python train.py --hidden_act="squared_relu" --norm_eps=1e-05 --positions="rope" --rope_theta=10000.0 --init="normal" --init_std_qkv=0.045 --warmup_steps=127 --max_seq_len=256
MLP neurons of a small language model. Each row is named by its layer, matrix (up: input weights; down: output weights) and neuron, and shows model dimensions 32-159. Each number is 500 + 40 x the weight over its row's rms, rounded and kept within 0 to 999. Numbers have three digits each.
After each neuron's rows, "fires on" lists the tokens most often at its 100 highest values on Wikipedia text that the model never trained on. A number after a token or word is its count.

L8.up784:548504456570464493522451502505561467448551465514501507489524524497538492528457548453487493502540395471445500564489474612480438488445528500487505479526522544461480502554572460510519398535517527574553513515478512550514463499544503464480442561493472558534508495498483447475518491544621542483497455455500518455445577436455532483420518486571514518513480481503551574477500458501452483555497
L8.down784:508477480453547598522589506537439592454518501518555534472447520496492525549456526468490484468474520415501493502490477536519492554524523421514474515514432519466534499499475509474516579599492526497447525514508469534517474406458511533522406430466491503443549512508516578508535499541466501540469466483492467435497496445489522507541425505446603521468456546481429519511467497460444544520427
fires on: " al" 10, " n" 10, " one" 9, "on" 8, "or" 7, "ur" 6

L2.up333:537527461501541458466534507475558525539429409527477545453501496495483418408587566490450509500440479526507512528560483489489546494451532469498447522518473466543411475483527476462470509485492514544474529421496421533510515487502463480581488514533467466488499511522590488500367543558459402457504540509547536447474523492471555494455516522484563478538529537567418535428543484516547546476456
L2.down333:497495527505502527493504478463507503535515508475478573569391493472476512444483538490509505467565517498514564493509495493516442502539548483465551413508477496464555520512482540488497513534512545507521520575487588522533524534459496480496467466555511399468511493539501495494538508450493502473526464532496470508448512520517467559496485556469486578495345486444561507499519572460559451533484
fires on: "h" 55, "st" 7, "ort" 6, "ial" 5, "é" 5, "im" 4

L12.up904:572491504411524556504510439506527466605448499478389517472557507478488501526466504491512519524559555444484559483530470508466486506448512466469462441556477444525485497521560503546462439473537519524477623422505500536536490522479470456463504491458496495481513502463528489535489497479518530569525593487441522516474513395531501487492529593480483533466516514476533540547526565448482496478448
L12.down904:515519533473549535502450483522484467490525512491395559542596496455477511467510563481571459480463513504494448529526530487467532561519506378469432461533432477514416462596471496531460490427394502476504479480536499488546501463474503413496511442469548507507510488483417533457419517439481522519512508507507479487486473489499519473564573488518445541489495447489500522482488549486465428536502
fires on: "r" 29, " gr" 24, " Gr" 15, " Br" 12, " Ar" 11, " Pr" 6

L9.up26:497552560503490457501491471501520485440428425536520551520506516527493434594509464483454560518501547509464516473496545442517488475488446557502489518485482521547539554500489479509498534530474497500492581548518469492498479441497466539495426478472521519551515474511454443484442533454574437552491560534459442460511591475471440512513441517447560477452514505518443496494498572429536495542538
L9.down26:468498473507471478514512545506522515493557476540544567532508525517465462472500529477471505574466551427403496556627466461562456471508468464504498525481537484486493492524547481429547540444525531475542495487525470494539452436504620439431453479492502523500540546486478507635458520480488508533522450460494506531502437521563612518536518513486509521506537412437514476498487496496487487489521
fires on: "om" 31, "^{" 15, "st" 6, "h" 4, "am" 4

L11.up785:544431526568452463479532536448468466515508551569523492558487389479497536504486483582541521530445520530498514468515487540515466521430442540499474501433469513533545509514469457470528515551505491525498494506383548535520541518506447467509502467462492438542505452465456575435503508439542569471437502536530528450555530505534523502476520479507544562444500432500470511510487479472610501508503
L11.down785:497507492501543545463401548455463548519554511534457493503531469448493473472518444486515515548527552506501542468439457479498495503554560450421572495509514505439477541490477418445479497460536508523509522532561550544501546447508495530527475554565507474502529499480498479492564516474397399576470503478457453470536489519472543453486468479516524424501445567481467583578508465578512443548531
fires on: " and" 26, "in" 18, "ou" 15, "igh" 7, " Fran" 7, "i" 6

L2.up659:574516437500523487500469547472501520555455524495512578486467514572533519439597519486501474494462504470510478501478523492473527570493501423546495495499505460507457486507493531469536519465555523525490512482439571544497530508518420495508467492436464466498523488504466563513531436487517477470501590452538463439517489418524509524560403500484478478460521518526521508386508468494622475496412
L2.down659:458534548564523507530520525530509565526552479501440620481499493453483470514540527497538461514495461489465526431481500577459470488503490517492472437478487533513524517547490528543468453508477534473530555526466526539446449447458513480516476499480505556491498572423562424525470504470481458426526505569457441502500502530542484523546505470425482526427412521447478524568503517483404511487511
fires on: "ort" 23, "re" 16, "on" 12, "h" 8, "un" 7, "ow" 7

L5.up374:534419470494436490394510514482476447479506452470521446544483560551594541499471550515487549413561513448434536472469478468489530481483552493507510570553494578483476512520503512525428462495545474526562483502516533494517502504530585513488465537490486456556485469533555466491484582447523480541474517477526556442522538454516447504500514526506413437506498485458535405527453519509541445475517
L5.down374:517496475534441517504516513537559568452538490476466504528484585456541473556517507501462457508472479535451513530541514525522533409469464480402421436499489487496490543524470495482496549433444469547530540535537496474530497495485443532514507509537483471449462445499523521543552488545471597564496483529508513477501426532424497459622556519492499456418486525420496514460488508457483445483441
fires on: "n" 27, "s" 23, "t" 11, "m" 8, "d" 7

L7.up315:571573461498497520477477555507432503482564468470519475545504459564436519527502518559471509460503478517512512498457455450488470506528535437570439559518490530434453517471478532563457438477513511468477494382498533464460476464590520475402468430478500452519454461484475523500491521450493547521472474511578529484549567486569457475486528491439504429539508384467494446525570450485442567481524
L7.down315:497531523507466437528513482504556526516497472483490529487534557509526500486512457533467486504555594515540466445484605547460472506479562502498538429490467506474533535493406499466539495428450408475539440458466465507505496500487543529485617513483489540495548464510556495537438491479510563534571503506530605453479426539496471507502504575423491475570582498496532545571483497497496533449421
fires on: " app" 47, "m" 17, " con" 16, "s" 4

L5.up117:541548542512460470483465521563505506508562490458484502539485477477452531475463550358518503470501500522477485495459505512451520413574466563509558470490496552545539502535519497480528581478480461363416502495496504500485552494502505537490545541504441596477483461525510557486457506456537502544462480502516472524531507439426457483528495495523530550481440467503434447510583489492504498537576
L5.down117:505461506512544522469554570549450499525445525493482503477499502529509538557492553535541496501546520513463454511494427508537489552485503502466434512508523437474492478480495507527438429491465509611504458473404499497501560460547490481580479442529535402559544429504489451526454614520501442513528493482454553457531508575515544465508518574436504516505518607540510479498428503547501529453471
fires on: "," 18, " May" 11, " March" 10, "ruary" 7, " October" 5, " September" 5

L8.up176:525518509530490474460562553525486499502493535477484516506556440484550448452441431471534527439550469493473490579513470482502544539524413555566532509511585541471528443459534494533539490514511527615481484507474528408537474510495525440558495523513497545472537436502454536448510451471534465555479483448526504529570565422395413505530521528421482499488506530490481526453549501586551490525510
L8.down176:416506453521502535581520479499486503449538500474508567517495525460455601550445538542439538531524560487423506479478475482545502491508557462442500552506480453572457457463488476390498473529521461511528515465509490613455557451477421519503485500507492505486491504464533539531504478525479517454501485525448503419456467594518481502496444479508525522565536474565515515512445529474488526548551
fires on: "," 24, "s" 12, "ing" 11, " and" 7, "y" 5, "ary" 5

L5.up699:493453592436579501417483520537526454478481531482443505500469464507480458510486486459514565498459510501500502458414505484454448499439544508533504484494517469504492524534442441529489397487588487473484458509500393498471539506483470471531546498461528533444491500509480512531466470485457576452537473532511530522463502492481468451534452592502524505471478498488514511495499539465484523404481
L5.down699:570525470486460529460481504505516495487534520524458509483510496430480470515474528471568543526587540483479555517450547523517568530501572475467518462467511504507534507502510542509507411437517551454488498524502476525444559541514478476548544480512554566543465492480417495460558475442457514537558475468526525500512402500525488465492499549507497485544575447508528531544454562484420522460563
fires on: " col" 31, " Ar" 23, "r" 19, " Or" 13, " Col" 10

L9.up193:445398525506512506491510596485449504500508562496507556529548458524500491490527531482538456431508440534461491475565466541511578579457479518450513479502508493516528484497463498455466526516460487597558476492465484443517516511461483485483381483436461525438489497463450532484518524518492385465541465475455475530519510543467584547492525503492537516481493493510466515491507450519569542500464
L9.down193:476567472507606514497527440428512536494494494483436533585426547519506571498523462532467527562486550515402455516526454452548525489476463459457525521471517483510465474504516481545459485530549520471500545493507482469461518490498486442503448484543551523478520514469487511486547537464440527439515459534538510543535446497524485469460528500471582449448469527430447559532530444506551505505554
fires on: " and" 39, "s" 22, "l" 6, "in" 4, "ur" 4, "e" 4

L8.up443:550491436571473465498441546546427464533481442573513476521524503461524540444459499430531397492472515447444536451526502531447425496545529510500478539524509523482498511539447507550487441534463444496492528500538526551536459495495586467544548598472523527526462509458538460559546539486545532504468430493492512439478513522467514551498482548555503533442460531544459510442514477543513582523442
L8.down443:405435447546503501533558492546461459488516477583530509437415483430476503530445536492523492470566500377509489457485489528467572534484535496564445466495435527457459545510462465464547511524536511511456449539479502531465449447479525467493552477502510536526523489489537474439501502558459546518540533519513521508470518559537516437464553492531535516547504461410586528467465564510503510539509
fires on: "m" 16, "l" 13, "or" 10, "on" 6, " and" 5

L11.up295:477460481520460521573511479480481477542505555510426470521498532569510498506486530553513540502534559515454478525495373465546475450522441528520481515507477500471562462494501498547517489523524521467428594546509552382482397513501465523562494520444568596449445539514468497455461453492485459558449538531516488558484515554457505513512462513519482471456473512536556451488473531497476475495429
L11.down295:405545528486546451526538479512485474542476524464588488438463533473490488543514515519479510536485490479512553498403556519487476464439535413484497518530528572503533464496509549555447499578473515534476530429439522520539500430527433522450499539526553461547446485487483526464506534538549525452537483544477451505516574474461557437438524574499521518500523502468573507522470454488556462489478
fires on: " which" 47, " that" 41, "at" 6

L11.up110:489503456491559546518551510435458504567599564502522492514454451543490491541491536491495510456492520526467576523471491565546471465484432585543421541503514486451532415506500454530462522420571386455506476565448573499494484510423493471528516525483461478511465480523465496475467567562530413500479500522588495524435466539478498499470433540529484503509531482468493445526518547558488533546517
L11.down110:519531447543451447490494522426499496529485524438500560473466541449478631491471472545499514472510456529500552545536547508535494495535504498445548527508560512549461513535554489525487561554518475476493512473472506481516456419565532537497544518525489487458455463500499559437479539545512499526449376527446473430474514501470496458491537523485567505454538443541498520518418480471480429520462
fires on: " who" 40, "," 32, " which" 12, " it" 5, " that" 4

L10.up355:510530484492437497499499473484516550502419502435526508544518446537498496525533514453490586603470544545481558465529454472529566506472489507534519539501546545502614534569529499497544498496451524511495497447559466411548436566490503508483577566506514492444438476537539467512535459521589435540519533467521472476463491488379488462464498552439432496487498453524490493544479467476489473559472
L10.down355:436530484575584458574472580494460489474522441514488478466466464484516457503574523473547543501520497497483456453466460527498517521503536448475502470498504556465558535440500512502447440498526522486481533541466429542573506474599395537498632531492526574520547560502473508514465519485498445573506544514461523525490595515572544454482416564434539467511529491523521489536451541498479507504514
fires on: " r" 13, " Cl" 11, " of" 9, "qu" 8, " which" 7, "os" 6

L10.up178:520565434493513599479511548510484529588502428494525569497541560499584516438452467502464549421485452503495478499547532523497537457451434512566429477528551505489531494511518517543464431463540553472537504465542536521469518518498513492510519543504404511572480535449481520545400489478506466536493551546515476509466481574484518493559498488536430531500479479517498487493455535507567527498528
L10.down178:531511501469559543450526482476456478566584475419451501563527448444600595575529479535522470490498457502513508475443414562514453519472525504559433477599491516541536522511495514538535531453421471521525515463455536529460543528508502431492519498404480460489454585495516427486464474508532445489529445508515559531485477492467463466476415513515559551547475484534531529472448499502512536507404
fires on: ";" 36, "\n" 24, ");" 21, ".\n" 8, ":" 5

L9.up662:514499492542441469530517522543441474429518481533508525535491478464542486603455516540512488481481507523546459483495409477510541556489535525536519433511444593569521501499547563538509433443407385530527534495544510462443506443536491482421501503548499534535470474492469489495462488445460457514521517472580390507546487583485469494498524489512529509503528506472514456566426541496524482555431
L9.down662:438466538512527565544463440511517515486547551411500453484516527486510444463519480531552525514500433526587480492468510501539538483502499479467536443543564484427583522512468531446499524488495538496401447525492488500475472508439488478503517491509514531482529548462553458520462526502509507464532510557508470484449481466525564487587482548444558438480436508488491522534500449424504608511484
fires on: "av" 27, "j" 6, "um" 6, "F" 5, "w" 5, "f" 4

L11.up673:489498474453562511498461511464521521525546560481487515511471482494609501508539507527448515579523527481469506453491521520497485475521504521496481503566572542475504449538520502537462433580504488540467614570532481588505450475554436522544516456517492480512460511451509489426429470552396560463547482520446484539507485528503520435496501507518460560543485355489558472472555536510447554501476
L11.down673:524517485464530469540558530464551468481504438566498531511490478463476413504548538496487472514440488521450493530438514473540464469560476444518476445545478485444479528470528561489544534393485519523589524464424395529598519456477506439414475516457457519517496586477509483502477531512455498504501468464538496476510444482458552497502603523484430395493501530509533495512485511563506492530505
fires on: "oc" 19, "ed" 13, " under" 11, "y" 9, "ted" 8

L5.up901:530539531511503512511504447523506547536488478566523404558449518426515452510425508434555490490496441458483475534469582510472436457575540560530469444426455498541499490504488508518553532526502434410548551453539436521505504495490554509519480556451398494465481436493471512525417531523497518507516456512569511567496543533478487500543488506529488541526490518627490427602551569494489477536516
L5.down901:437520479480499497451524578495409453472479559477499490518534489506424543518432575553488450491524510502500464464453504455505520469507503468575536537498465477548519455544478459580496511494531530494571483564579626475490442486477404493543476441472549493506462497501496527431423527466548490513542490503494505537505453578542551488477599538475508510506482514479469518525536506453399479585508
fires on: "," 100

L7.up431:479496410456478469425592515511471505533556486525540503527497466584528492474515542484484457421482520481527485467527480441471561610473554429466501566449587497461501471447593492564427505534470513491484445492518559481485470522558500539522445467485506467524545465438475526507453469432520509440513490496505488494484479463596507472512546553479513524457442409504540470473482493592605556485503
L7.down431:543441509528423499572473548511596512552460556500573470501511558472508470551523436544431585599438506449456475460537493569482567468491508479450451470490495471465382433508396551529509507500460520494514473554526498482470549502501478492541540518502484554476508528533554471521507549483522531561469415503421528494488478512505558538538473557486511473548438495470499548456454514464477468499503
fires on: "m" 29, "s" 12, "n" 10, "." 6